config.yaml
parallel_block: false
init_std_o: 0.0
decay_fraction: 0.928
train_tokens: 171100000
MLP neurons of a small language model. Each row is named by its layer, matrix (gate and up: input weights; down: output weights) and neuron, and shows model dimensions 32-127. Each number is 500 + 50 x the weight over its row's rms, rounded and kept within 0 to 999. Numbers have three digits each. A neuron's up and down rows have the sign that makes its largest values positive.
After each neuron's rows, "fires on" lists the tokens most often at its 100 highest values on Wikipedia text that the model never trained on.

L7.gate238:493546556480497579537558454473557570420455528380610522601419581467541456572470556550460532492543530525467403535434548479566516436452493485523462504455522463509475505455472540505439457599507536491480426458375474528484451498513496417502424522525651521466501463397474527472473590522576567484
L7.up238:486523414484528450446413464488539519557436399455465417452444498528615507495524479482503485528552495429472505490556456543523408551551504536424510391511458596473470506454467496451500568514503493520421405443446420552507511449461496471397519385498408555518402483555428516519553500512492495549
L7.down238:504515526579469535564491530439516542458427432562469463479404453534601416497490477460445508470575561545511514580483502522535491555518451493492442444548502417504528531403502566424500493572525448549423453497452447501337452568369505498522512487555448400445466413475490435529547459560538587580
fires on: ",", ":"

L7.gate34:511467398550462492460490464566521446406483442524524581583443483366573457537478548461551546502558501392462470504485467474500467475583410480498519461524507508486546499477424500544519383517462465422532513487469529468536456462529534468474567523492510414498426465478437441487519494514522446465
L7.up34:430545510481495463607454476461514495499460476510484518521606552441508501470496497507502522464406579548498516480447463561486527470400437506411486550517428474490509448536443434550488389587476552406515407560366494497447539357483547581515560541456564463490529569414544396484438541508482495498
L7.down34:565432521447630507493539505427514491557479545464511547462501414514530475519519470475412494480531500406471486446525488513444432494459570454519465458485547466457499527567499538455512559591463413506502556465480513517470530500504454532505450490479594426448497631512563466373522474541465491452
fires on: " en", " occup", " (", " dem", ":", " exp"

L4.gate90:544448502538455457516561428473453498503518495436591550557447430533506470482506460545508461553489578464440415569453526461596454526530500558516502432446452445526455576457495495508543361550445516488494532488424487443438600552529487497582500441532450553514492539499558440582493623490456505409
L4.up90:482472497595518541619598446464571495518482475396560455514451476508483459495531519485491598491465528495494424516479416561485564481473484447464491409439528468505422483450531556588491608538488582519460437551534510476518561574551485489510539465478489497524522412503515412641569517429505479534
L4.down90:571524450400472487516467496498608501601448474549515535590473516418564532461527434485448547524378473537448560488483438504554496512515562515503449460518471472534553498548586579531504561508555417534527504553500499546493534506488527451547462446480517502457504527512438527463541510485549495508
fires on: "i", "et", " F", "og", "ic", "if"

L7.gate454:501496498520571556550531441540520500457454451500578507560493519468531493515547546571476616503518515461465437427476530431488383528493514523538450498526477452526504535427582377519459518502508494510468506600599497464530416511455524506497530436532527491440471439494552509559647499487563489469
L7.up454:487550484457446453547478478511416396529440483506505435510596553479497389492571433531460514611505507511459483441550456447470395447458528555542543568567491519338518426508511455497548452525561468510474402490597491552506447487434441579517437430465522493488408528469543445604504526560516506506
L7.down454:498476486444515479520525512554547510586519565494519402497507522568478521504450471451546512427514539495531484473486469472511501458572547485352426406414488528466617646467474538416484505476509461549403461453471455571491535431506508535555559452453506545492489540537535489560500599503529469477
fires on: ":", "=", "-", " in", " –"

L7.gate69:472515606504446500467490421469467524342515489533557504536507527485521543512492455566544425539490530510553599500511385529505520550459564457461458514409589460484560455407472466536476487546460537483544485413559594487553454473521461484513411454597507461508553507538487488556511539544553535459
L7.up69:479484652530430524510479518451508507505601525519526500498453477518512583619536454493465484481456536529433537502530437541495522551483476488536484503436548503457522537471574562585441504540423430459501556391557534581459507509566464474469417477560531448534506524464558472482452471490574499498
L7.down69:448460497607507512564564498484523436518550542583485515422444536427562512553423523510473509439497462469423533517503504512495397470413551472567390492524510525510438469544520425561500569508542417517505451410538462488443454565572514430432452545478528449499528483433459516513453426437514484446
fires on: "\n", "===\n\n", ")\n", " ===\n\n"

L4.gate260:475389488336468466467615487446511522443418579372468499556593543576528463368493445507464479549459463523444506442491639473582488531575596456542504551452533438489563499580562524463569590477424496539539478460465610492536531478474538527493569507486508535509479566449447545549469505449505543544
L4.up260:481526477522473537547483518523483449524503560545451432435498499508479531499442476560495504520455457481368428478551358435514515452605515438500382595424498455574534476483517540490458550543451522447531469453365518522476518487459468575446582441536566527518454457450565479470463553502455379520
L4.down260:489437504534464452455476466525510580483493467475432539501571434497424349510490379500589586514510586481434519462529564492528510402466410443496519457554543493443456512482448530458507500571534499449437423517525375506529482506475429512485445475445428457583482557455471385430472536426513596502
fires on: "–", "op", "em", "am", "19", "m"

L7.gate170:603449512514500489417575516503553475442466428571496409596483489461481444562517461571440449588503574474434488503534499512544578490540465597546517467518485487516602509510490537434449429544522495411378507470484555476483533426567530426499606472595623450450577508524451494591533538415464507525
L7.up170:421415446435549552557547508461447483497513456495492425535481432502405434534543522589437496540517520568508427491417489475545540427433500562570462488451444481598489463476448582494455445538575448460511481557472490459464433484437469479444552495492516560512538484500464543538491540471469520557
L7.down170:530509456481475479593528554487597414451612505475483421485528466456378495487491492521503476450496442556449516477479393500415476501508519456550527524452449584525508468530463598503483464483563485554527505609523462540441459498524513485552487474478497575580536549481516513535477509476469438517
fires on: " O", " o", "'"

L4.gate70:552531497494431542596461436449456477472558473549506554390507537534400537432556435433476447604519536620518452483519428494531493509507522503535480443548552583532531543442524505511479473506452566548549577427529493445410509545572535481497491606564483562487464623478493512557434472513525523510
L4.up70:524546482348466422528411547459535521581567465484449535530600480481469570482513549512550489548430468439498480521594555541503452566501406434539474559601532535461465535483627529548464435526436518478463538435514547498597540500397502547451397499504465482485457475521471521486380444470547506417
L4.down70:519482570587586549584525471501415527501498493403471584513533443546566472477504499573424513545545576492486573508518448455477506489492437513441499505470475499445392516488557450443599466550498504512546491512465486621553526460423457511550358474515466495472477506478543543424606507492514453479
fires on: "ov", "ass", "iss", "as", "au", "our"

L6.gate322:606546478387472527501515525496458391480583515491495451501434473487532537461488449539495517569555503458393450444575536453533492485454474522456522500437552459529544553563524508573468508405486406484558442422506496469574456488484527457508480392637497503403478592540529575476557470525424472492
L6.up322:439514469451435521422603461447543370495564514547499464459441490483513514463477444531475393442510508464440485437555424553524412489487438605463584410408527577560515602480516509490469490436482432563586486483496428442456472518532564526425489526532436427456471510498516555333505447568519472543
L6.down322:526573580552444402461495538472392509502487479431458512430527495551537495521449464493531495585506502607549496435532562539556449492536485567604532446556446485547441554490436623518548561483528537520478468465550587566506480480558595500529533596353545428590399479482553518493515495459503504464
fires on: "as", " which", "oc", " It", "is"

L4.gate277:510499497475514570483527578499483531415424412450461503599550602438456500510470581567587446500528501433517555452456487460485603496430510415585439545510553458468626489444524517465472546404510500558443431563533507438534448580524458519621500488535467521507483483490463520545608527543540497474
L4.up277:470456489572464486525447390493524421547487500570501591548528492567525499531445456548444464513516518569483479484485592555498447473536569422569447524478485500445463507566499524494448498439477530573491580474554468446609498578584486594550461588474461535531399492478476543506532570437454462569
L4.down277:395463524584563581504517504516505501409461451532451474463535471520534420427503502458450540575440527479534450506454464435516467550520443523437529414526528499557479510470521445579536497488453507478537460474414596513435523481482432504452515530516569479380509524520485446470501500534450463459
fires on: " south", " north", " west", " east", " rock", " back"

L4.gate112:520456485618483569508619468508488413510497495461507539542393492422483488510529535522562422530551463506485506566483525501505539529561510574431524485512479507533573606484538475471441525449506519592490541408490503575575517534564503387479597457526490511530514500472461481604518492544455528467
L4.up112:471468481536641527474525478498448465519504473511464481555467554424581496364562485418582387531468464470459550502516513589516501568450605500372403496492462515542519559411596524478433515508564517539461451462558528525615495492457468508408556417506515552528503557504511492480432429562521505575
L4.down112:484516487510483452489526481551531500586534477602551501507493506520490597503441477429545502539450489565603507392446492604616506490529563432513437443487525516587507546406471451372487484524431506484429499473475421471485423527491456448475440477518444549501500489586500444439523592521502512499
fires on: " $", " number", "op", "el", " £", " "

L4.gate319:564474418466497456529476419505493545652494529498518528492448480553485526516498451449439642537434572466466551508476548463489477427499551495551444404505512501545511472496471458412553416529555541539476494563424528497566541569453600419515514431560578504481483533441463406503507503538472590510
L4.up319:575610438502422458492497513428497568572516529388562533471443428316431475453519503459486535527500493496490499489525485426545530456517490525432391507454477542554508484377533534564529490531534587552460494467522471559516556497495582492438470349543498419517467510623418416523518571578426557524
L4.down319:492419542486588558504478538508566537590510530522432486482573477401438519410531475585442444530521477545526479450483483497617440591474477529417514489518457505417507585564520573470357495551467539505467543459521522455468496534515418511548449498526498468477555467518551475531542410437541549537
fires on: "T", "et", "omet", "og", "PS", "P"

L6.gate299:531523414536461502478523491569511457407470564425523545441470571500458438368564553559403460543532533556530517478427555476396516526542455583465401493528573409489544524451468493510468455542519485522595474535544434504456462542470425482464556478508529576485470532567381543556474476492478473503
L6.up299:549581578546471547454556479469517492541562498471444521508512540541504551548468508564475416535538628512524557474535457492477531496459541523411569449505524542518554529371527496494474430559470379433553480536522490445427497451434506463460568594507487531372482530542460554488458475610540549499
L6.down299:562514534461536500422477485493511584471514420496555522506457492466462490483428583447508442505505531535526479514523425498477536496570502576528437428473455505410598486542483583370538537506466496476517503433464591481525577464433422425556448472530490524483447476454565481549481508483459467547
fires on: "I", "U", "id", " I", "us"

L4.gate136:509471584505576481403565486490369429393452559457450431453493505379624503508547516495535549501607475586512474446503510463564535418507374487544393507445460488607517464501563540505414570511422523519532439571531490530479545485479534490460520526530502602527642605482555504523471505435471451466
L4.up136:399538550495466513402565508453506526581508505514488440462561486538480538437547467434499509542603464459526511418504466485425513528539432423425464465538461488532471480563466464512447548466511471465470452506471571478488563430565446454415460520492506623438465457535525484611551523519368553550
L4.down136:563509466512518521547441523458478486545496484520459562415552461485459535509537465577429413473401572443570539421495526519422512539536441520523545418471426451499572518545476531449493483499538552587508457526520475525487555545523524371475449505554549480492452526512524484582516476421456635595
fires on: "ak", "ish", "am", "ō", "ir", "er"

L6.gate301:538502532552458540490459500496566451435514529482569582486523485519497490467448625562428495496529598477462511469502503479546550471451468500490510594518442512530537463478412399497497424522496536563330496420454529469587504576478427560477467442487598504472540571542457509453472537434536501456
L6.up301:536415506468516552515526452515562375509588531555449602436542445530434470392529498537534514531482598497394465499542417567474603445455479487451546556538501506547520512432528475577609535509466482453500476517531500486434490556564574501401467458542510453517471517449496491514443541584527438484
L6.down301:514376534401542530429435511449409481545578451610428522514471448571492559519521444448524459491456462527435512527424534506498487522431482468504491565498438599461562560536420469530461544496566373543544476520454548500428528559607471500499521375516512466515504478523574538501514462451478515487
fires on: " e", " ph", " de", " exp", " dr", " dem"

L7.gate265:557475517460458625520457468484558509491489609469497561565489613483519514498515518482460539529494530442445452549448454543545502446550567424524563409475491479534523600397441550423532508592466520522509587474492543485511478528603509490559540478577479497462548627492464609536500461622559470461
L7.up265:431506505485522520344510446534596565464406497492478523470540496529533540492485582442477495545532493518390550416408541502520382618500398468498519478458590438497509598552476502516457451583530481462443516453456505469488475496550543531586507514525475471533437490449465536596492428535466519518
L7.down265:518511487468490548525446461443497485533426481537534593429433463610463462457484453578499409495533531477577511479467525464532489430547514501569508497548510418468488573450496525518574535510535460589504452570453551551538496504521378449404471479447528512611481536552504483474531501467484472545
fires on: "i", "c", "g", "e"

L6.gate371:491448475462591586598509470436487614479579496474489478508443502502444539426456509535600532487458476426546500462492570377555520488505571513409509514496489462527563525527443425489517466429531555450487496439431593536568532420437457471504482552541432501520567602522539501586386574533440539526
L6.up371:594573392564501468526528541426431445479527593532445446457457478444546479429518531458525474518504470465497542503507488507466544475514433553456483505439547579505441553474485497460457544486567487534518482444487480558474475438494458560437521550507423524493498465582555392493552494451448550475
L6.down371:509458529572507586460553481500418493529470552537498453488524464566525439459489581532558476459559444521569481476522523487505486523419512480519481479440445535445528518360459444456448539488468599489424496511545490472488422441445372553417481520458468490396467475529514572598464506522541504470
fires on: " $", "^{", "$", " was", " £", " than"

L6.gate137:522558452505522594525573521448523505432491433516491487460476581444503414546536533537477535599434577549549484481557526477519553416527437489539445504577425518392535528496498496523514488550461600508438486517479545546506463535509431545438586571563531475479572550523451395527480620432486521441
L6.up137:537481460464472593482488575618571480520540592451505537481549503455501496577474467555558459610502533536564501404499494438549454495552491503521412449449479474547454555492562505585497545556463581499543482572501514558481536578493469475401546511499531510477572569429519422491492506473474539491
L6.down137:569425464488534531443490619457549429490472620449480455458491482491482474523510479553572542602461419594381431423491449502493539472523406389581473460442515493577518513499533565504563506488487537437402553485487506507528532555549422466520529570450590512540526523457522502522481589444494580441
fires on: " d", "O", " o"

L4.gate499:570524471476547514517468510499456499397411507485516435503591503352455446478497477430438525553528592523496558548475492519424564481595484431460475524450443482414469486482536551557456546492482414625542461510548529479464552403581529516429532547575524536520518548522527474527515502535377442504
L4.up499:577521565506510579541523482501478602498470591459497522474494434476488479499521484449462517566525517488536514528485503590478514507577535443521503501447489576508519525486481506551479455569509471539493430607510488471478589469634482488427536511534557490486515611554504552487367425497526516555
L4.down499:394508493415469518462488498497473494532536495612469520514504521532552488455476431479466559467558515518434530491383489519446513493489515457528435547558418432559503616485495495571638457547520603490467595535531534535471537550542564487592473466468429517583561476412398417599566491561443397446
fires on: "i", "e", "g", "ang", "a"

L7.gate508:541574511475557537520439406485522455516531460451486495525495447569505503460589512672532485545479496478384548594480551468550476576514595522383422488657526462505536501516488541536457453488459611427519514500536591510466531562540526435526471445543557511504519555440519457539495481563554505494
L7.up508:503510567547504524506404431433440433559468519575483475453478425470561536504492471505564511511411530491429575463543524535422446538519500516490534441497518453498523489601553570483486525518455536410556534446487549464505533543543518548507460560503582506581482577475490534494549452518463520465
L7.down508:489447474528433549599573443544439531475523583419522450392536541518530481534521524505511546363579438486633546515521504450510461471484491496546509546513418495500499487515457492527400491404543453540558505528495482517579499517504522506490451470459607479479425408509507457498490488361534541477
fires on: "L", " L", " Br", " van", " von"

L6.gate337:565558475469547517451537481502552535413441497539484467436514416503490477455429511566503467533591491471484538477426473562490490479502449442483465509524451513579541514507502476407483451487529448502498412532501483469405462486394414519494499465517485568448483594504482507585587547494440443640
L6.up337:444486509546481511629485569464574462467464462525505480475584434491464556549501487562370554506484626515479611553505443454426461485406448490558506553475497500606513475489523587431432547561513483589427438484546505492417488578479416539454457492515523443386467585485458490509547510543447500495
L6.down337:402458499549458479518441474500564466557446568557490520522575437565476598476529513537381416516454591509497562588485541520444450464537523454499537459451475513568525504532474570521508550486573514539332399478570514480437471468450504512564500492610510469455480477574599487549510526464539563551
fires on: " |", "-", "."

L4.gate265:605525535472477509494408532501446599506473461408564495532529508442498481438559414567447544552522554575476536504480577508534469445617482574448507450571457474432429542457490510527557523539476471550477550490480549457526549497501535553562523469571439432511442522507525559560486499506456537491
L4.up265:533442483515408459595487419559485594517461547501528432441494468487485461403574477448520570500572466502488538488499519489498478529539553454473567514426574545462408497489448536528509482567490460500561506529446376488583477434517525470589493484567476453510562497499575573543503508543411482498
L4.down265:310475509523449509478507532435516458564512487546504516570543555579481412480518593473563372535440521471489473404435506505554477540514463510460541493571510432502493609535519522501579515560534571485495600555539556490531558475515431433502487469444463478510553551504575459586545480471511439482
fires on: "i"

L6.gate370:535463551497577594525525398470524543437504416538544574493458562508436498489508526527579505487516499459438479529445541453577494367492479479517424507446553425458533513598450480527442395528494447447472554464442554538472459496543424514601449538533631578503562554468518532503464586480476587421
L6.up370:472481583467478607421550459592525521436505387499506540536471401530459546507537490486511415485467582506542555511385527490607422461495539478521576543400451441490506472560637496611414517549545458464552530459431512476548500520503420478440555556488514514515610476414481467456499465504590542431
L6.down370:497427561473501579435424441611416422611484508447480520450473461518573526455506518451535500459544502550514634458475491559556451472503539515534525482444492458493529468469568528482494505474424552404506538498571573479521563443600482542548521556434525555431488482488508566416573521466474538554
fires on: " |", "=", ";", " ", " Am", " =\n\n"

L4.gate346:536510465374425586530494457442447402486523378410554545495419579481436424494496495517473495552581500479395415506561488510483501469528494523579431417424494525499542452446583444505470552433539557559505506527519513467551479501452570477553526482521422512515411494472550540516626445493539421505
L4.up346:573509459538476453421433577545524465445535501500466457537489543496566459560555470488585476496572468494470500527572434557523528607513537480498561433527499573502571532539407562432492457552478582477486514536607493506506443448605501553445506463500522510516512558435515540585443425421453517490
L4.down346:529524548446493510468546495536487466576450520467477466462528513539484479478430497521409458522531501405475526543500498342448509447518548520482550563497525500470462490449529533380471455457470523498523454450613462534583496555520526500511556487459417517502478455459459476450477515509460510588
fires on: "as", "os"

L7.gate71:491558517518392490491505489489504448445499398584452454454529487433598531512523560481451548385520538476462520617436502398536462531413502502501465445473489437466477559381554518487460501613532426426516504512464507359477488534498402498527520557561620624390536473518550460547560585530502532535
L7.up71:528499471582479515559521558428418522516467576471483467396405481465542417564513565474444526501553343485562513466504442512446490494445412512491522411419511479530415483448516591441504515572558447569495547500478470553457508471561544485504440525472506540424525444477458422549460461487475479594
L7.down71:447432492491536500458571516533419516520494462564578467440396464502457482454408504473493472456512470487546464494435463552612493510556487520483515583430531457513440535523402481475436575409540491553512474517452460526507552470465514535529475492418545513469544406527528449518473532432538525461
fires on: ".", ").", " while", " and", " but", ":"

L4.gate8:468495493476509525463503511486501509405481504384508452492508480493465493433475517526433478491458552485452384530475500521573562590509481489497477538447544482592563561624451461564457509484483514535590509423438534374523540476508578512489522549553545562481549486479537590561571500602480431499
L4.up8:559462475470448419442501513495519494502430625533459501596554583482578562421486523358498423499533567491469489459507539485473596482461369504488460503517484506519485475526451503535450557475541498596424493452474513502552578400520492524437563511464517543411562516513541530526402474474475491488
L4.down8:563535421514509407428475528496577528633564453421543556488432497460548481493541397574424524475510463407480479446498568502359529468435532472538429481493555643446432626540493523467524401576450503444608468550568559589492570463478513503623459500446475563541454456427431479543523422419451487503
fires on: "am", "em", "op", "ak"

L6.gate382:577559592404480523489460465406537503458490513491573529506449588435473534408576497520568476524504536434473491538538512523492540525532522621530481483495592519483588497488597531463463493578467441507515500374527554311669505535545440498525488565523458577471516540575497437499580579483533544473
L6.up382:537482450491520385558435499437494519545545573481609460455448553485523496462479456474529435534460475566528556514570487536485527524598523530487439463563575545525561558499536521360570414568502414475547477459472526427556528487543549492520460607510492547517441566473438454489381545507473470525
L6.down382:528465415476522354566487543518477508586540521532503447524468491576470493400496460434450436529508474557516483469471411502525537430480485472505525456510490577481427581394460508445532476492506512551539444507567453572494531478483385562564461467478480461556423534440426525541570488387553415540
fires on: " August", " November", "ip", " May", "rap", "op"

L7.gate77:527509491495510600534465516571552419523555488509518503515454580542578468483450453552400440527577523476489472436438438529481527477452463485505482611424610502613488558412523503557538516512514441556507502505461475475530457530417560567530501520500544442422441496548441503623598535539573487483
L7.up77:512525383550509452430502501445532555526594545568460482531487479534555498508452490448546581480524598485529524572487510576433469483448526441543407447507431532491500544549523513516563417495455519611507509491472503541457435505506529552520499612497547524447490600422489484463566442561453468533
L7.down77:477532499457442490432423386501382613461547607567537447415449517527501491484488502475620485453562448418534474532480583473466527562457512535407484473548564498471505520511534535534411587588496436476362511476496383534448499496463509531527493545476482475504510514551431515524544498571498520464
fires on: "N", " ren", "d", "in", "n", "os"

L6.gate88:593611573552526505414473529542524469440507457434487509486474522501550518538563523565527502571474536505565516520440471491448502491531568475401542461477575374501506441465542483531488493421500568509476581402530537487514419500519442584629559530573522454497515494484514499516469526574539648431
L6.up88:513474592577473562421548500480544475548592536494419571500506475556485572527520451471493423446420449502505574497490505528546469531543511495504580452420556465477496539476519587576566393447548530432558582433467484495481468550572501528459628519514539425473523401421595507487482503585472541533
L6.down88:481484585480528503442509458550497463486456528509490514533487478522481483496542508540525441527474486565642581472472526550559555450415500435524615593454545503601475474507553542521551410519525476460574595539452500467517473474549439449444503430415551466550527416468524498499483535505503412489
fires on: " |", ";", ",", " A"

L7.gate244:491552478592501519517516541533434464463484420428500592487589563429507495469496483559502563549551512565521455568445606380511512460501444525575403433482456464496511506437477531493510495422585520440485414548529529471481507571508494481535484482534614570596458444437552525475539513567570538541
L7.up244:497459548499537514435583465587382565465477556509408521461465468520566544454575443558447487511572497496554486445444494468482348416602436500437464570625452440528407544485412476561542493553399476537465464494496619490509499552551437522527483549541537454510510448526532471474465519521578506459
L7.down244:496485511477542556502382506404461544578504476452460546527489463443414459480524429577518490516486415599536542564527590496558455459568462494483448486472503406490612456540545486649559602451558510434480625476411542532548546527477523524494502567547480456614506499524592502418515443492457482523
fires on: " Ch", " ch"

L7.gate289:590498583565460494540469465496422488457516482339491441507561501429566419514564568538509493639502435534522462556606475543494492441518473461497521449584596547478584409512435538497387555488433487534467518447580543417524466429463498493540615505567548515451576514544551537496497429484522583463
L7.up289:505460565536522419533392498520393486572467543433498475492481432472504414561487559480559513497518408533586467500525544545569486481590482511470502535533555535528526471561479543465440566554428414535470546394575492497464505493456547459480468515515478406512555466502602459452435430439525579553
L7.down289:533466453449482540504602542516507374583506498542608517468474498507475487451502398478491573469501475517485513412381582529511396520574485390481494536457486527440517518499526504474529459531490444470430511478534492474472445521541565509446500451482490505579455424476483595460579500458540521511
fires on: "\n", " V", "\"\n", ")\n", " F"

L6.gate387:485446480529569576529598396586448563526520513452493525535495458489554469552504471452537335609527448477480455490566537513437505525508546386489398514446534446525512442517469352500497408464506547403497459604514559544649472575585465517566542450548538547487485482513458505602515456542480491498
L6.up387:498475478475522469535533474582514503553535546442428399480498515492554487523540461465497547589457508484528527537564484549415548516453384457462419537543476469491477536471513509470527512500510436557521531529513497540416528565567505553524474553455440501523492391545542507561578350502483409633
L6.down387:395542525528411478442435588483462433480484521527400440454533444481528523472464521513569556574466490492569379497565409487481376561506409462517576494512499514502599497452503487515534500404497508551509427446535467480441528544512479450405486525521483542532543442425540500504509453534418552500
fires on: " south", " north", " southern", " west", "west", " east"

L6.gate45:502510601481435536491566459575527525351453477540527474558519496487563503440527422591549527449507621503482463513443527443524497413478555481494425456500489414434525535468586591507411383478548473444424487476451506507523479455583449535561554490499579508530463523485546471510464528483428577511
L6.up45:464517495481475536452494500487431592464548506569538503546538510515436488517448580499537519402485669580465439445500474446514489438465523559540485479487401518418452556456504524606483520540512468571439422611551506463466464479487437503546516439454483563464449503378558499454442461406502473510
L6.down45:523553486488458447485434492430446537510574546568502429489542515455477419443595521464473488481535437478452603519505469546463572475527511525460549464546511598541464462468485553520552589551431488389544519473606497519433485477469493480448500445536426486481493458568526542541597435468485444535
fires on: "i", "id", "al", "ic", "an", "or"

L4.gate356:534470596436567562432510471527467516530481520538452537496474579574520487427640470507437543499652570475498426482513504515565534478582479532502398474470505454606612424562431486529471421514501514480489457604501541476493429487505516475506549455561546530438447550450485515468445471499516537438
L4.up356:563511512365498540608482528510579466488575490456341520500555531504532518489620583454526524584527455436547461505553491552463493482484505540534480506499495514532556446447433515419439484506525488524425460494615594499503486416487526495507520474537493533505456542554461485447478468492498554553
L4.down356:537440461505537453531433558472541598532464467518553548506429437465529566500485531457575523431422549515546591497512529519543593500488580573524607471476588400430471519571564520458417562559574456501490483572508448550510456493397560563559548532466465472440508420480426444517511496514445649486
fires on: "op", "ure", "ud", "it", "air", "loy"

L7.gate420:492446500487530567500531482473528578474431510602446435460495519527488434435479519493521550525547491533512510470531451585447582493415505491451457500563522505424610523457487489525472403472405515592428513462443494518407536395538476470443513502528516386519553632561540468523436601519430437424
L7.up420:517530516618501445531507440538522465571486593477481467489515487538466481467450440455473527436518487504566504463512435403554507459541425545465555532532500486459522509460514544536422543533495468577519426493482519501480512581518453446460458471493597460505555548484587414534459674556418476404
L7.down420:597537489451510491491479465542531517552469540459458474525586549512494492500499527434568434538691534526515553528492565501543580518493453515529428494506601485452469450499495535501480463487609488484509419452564453486451465480480564515583516512481552476450462464561545513443545479518511569444
fires on: " not", " $", " un", " number", " just"

L6.gate319:447482522490483531535552377596431455502402528503466501482437567491510448596475419475514566470580467520424569431482527460531473412498517456495461517469491458506480533495497526534456473560557579490396450583440488518456536501522509433504537471524539419572537473559515569532524480502440481477
L6.up319:532490450491532488406474483483487438544554527486445454517429475426496577510522532577515378561510482505449504516512477455545584565459489426508470508447512532477547535508506467568553538512489542493638569598508519593487533523520558561589577468471522435488578531440478532529532490502482552422
L6.down319:515550482443505419533427475425528436538504513488621419511602509453528500485525374571541596542565439434386465469517507403490443481471507436483467430542512418440440519444579473567507574470454520452527551492532512570497550529568474577516503490505558525554577385474534523503452506491486479551
fires on: " per", " fl", " sub", " h", " ext"

L6.gate409:516526496450382466568515603464469488427491511419529437489483542505524477496450561523590570459517531469502476527487459499496473616471464482461492473500503470583494536512528510494497487466477506403437502545510501557552528557446527594484470495547523544543509426549491452481544553428509507512
L6.up409:482538559487461480440500478472427468491500555462427460477541576435537586463535589448546599481492421560493375401493539505470418525628444449435489470439440543528472570562565555501573555492610539486512481479531437471443559548576504496488534494516466569532378469490511492526491527487587410427
L6.down409:471465467493454546495557597408523428457542458509500431520499499538419496487562462494549448598459531578420515463488530562538506523468495566493523537501548532442555523471598508485494502500429572459459571472394543413502551571574562519421476509371525403481569574466499579523517444487408490447
fires on: "19", " such", " Website", " According", "ac", " "

L4.gate77:502437474471572500546474471455490460486446442493546422500542366441448549426471548463438530454534527474445435515418477507563605438496523414508504511393577416543507465487496507497475553532538488466518536545396514526494498429431557519444546492557478492457514577509491397555505632547513423452
L4.up77:558566597486445508479592498602556517535542449484576444536463444471489533490490558582482547458480532556520549512455452482460557446399557577474414541510558555547429503498532476561578545590460456540531498506394417581392416537476511594502496467481500488424566501495554494526590617534503474500
L4.down77:505508507520474531503474429626469532532547567542479578556504454607468465497499448428487480462469526584493590536562437578558555427441556444607457584483596475456508553475567462519493559560487446507451556508521560466405491529566470552495446553459513514422530497536518504549498495532552582475
fires on: "-", ":", "ac", "re"

L7.gate123:518488429485503456504450499414572445490531365504534495460528596496466487529532536530537470496591476491447561494446516502511555414560560543492498512519483508493595434459380483463520536436385485592355448418498422449473479498429550557521558460553514502470514592494460526526428538486521508489
L7.up123:404451497532451534481529546542402526525523532583461460472582599511451456497550588484505496451580493457454585449522421503533527498523443504449442490489454552493510518456528551520471468455449476531507482501520468525506468547486486538552497478523470530384476616463527532485551546483585422513
L7.down123:511449497511502429494492484516486540479512591569450501466410527538509555491519469503420491550458460511529516591511492493573492489453504395501519497449441533527544548563452474428417483500549535407549488548440442491555523523482480550519403462492464514502502487471456519529507439603464451521
fires on: " World", " American", "ic", " European", "'s", " National"

L4.gate401:526498473485444436466607463512443550422399467490353460486522449522549513472484496600484420469549541540622565535432460438574462515570613455494358411534482427492638575542559512490496466527445535515491432514501458529537439492492549469492608487568434567503517516476472558509442526556522476547
L4.up401:512514334435488423555535532496465531423421458471520540501482497499449483547414523492437446512495569527486470577471556518443573578517464464458462438504503460454459542562476483516577479503520591525592619512498454604428515591518622545448544575525425497469444513440515542545450524552505487550
L4.down401:481445558403561564515426554456495520425504407566469503498515518515342433495506575538506517462611537501576532487508423402450529587432567421481468489531459512527411453537516483522495522455461530489578479538448536524493519480422375479518452563573576540545544490486526544504495413477438514511
fires on: "I", "U"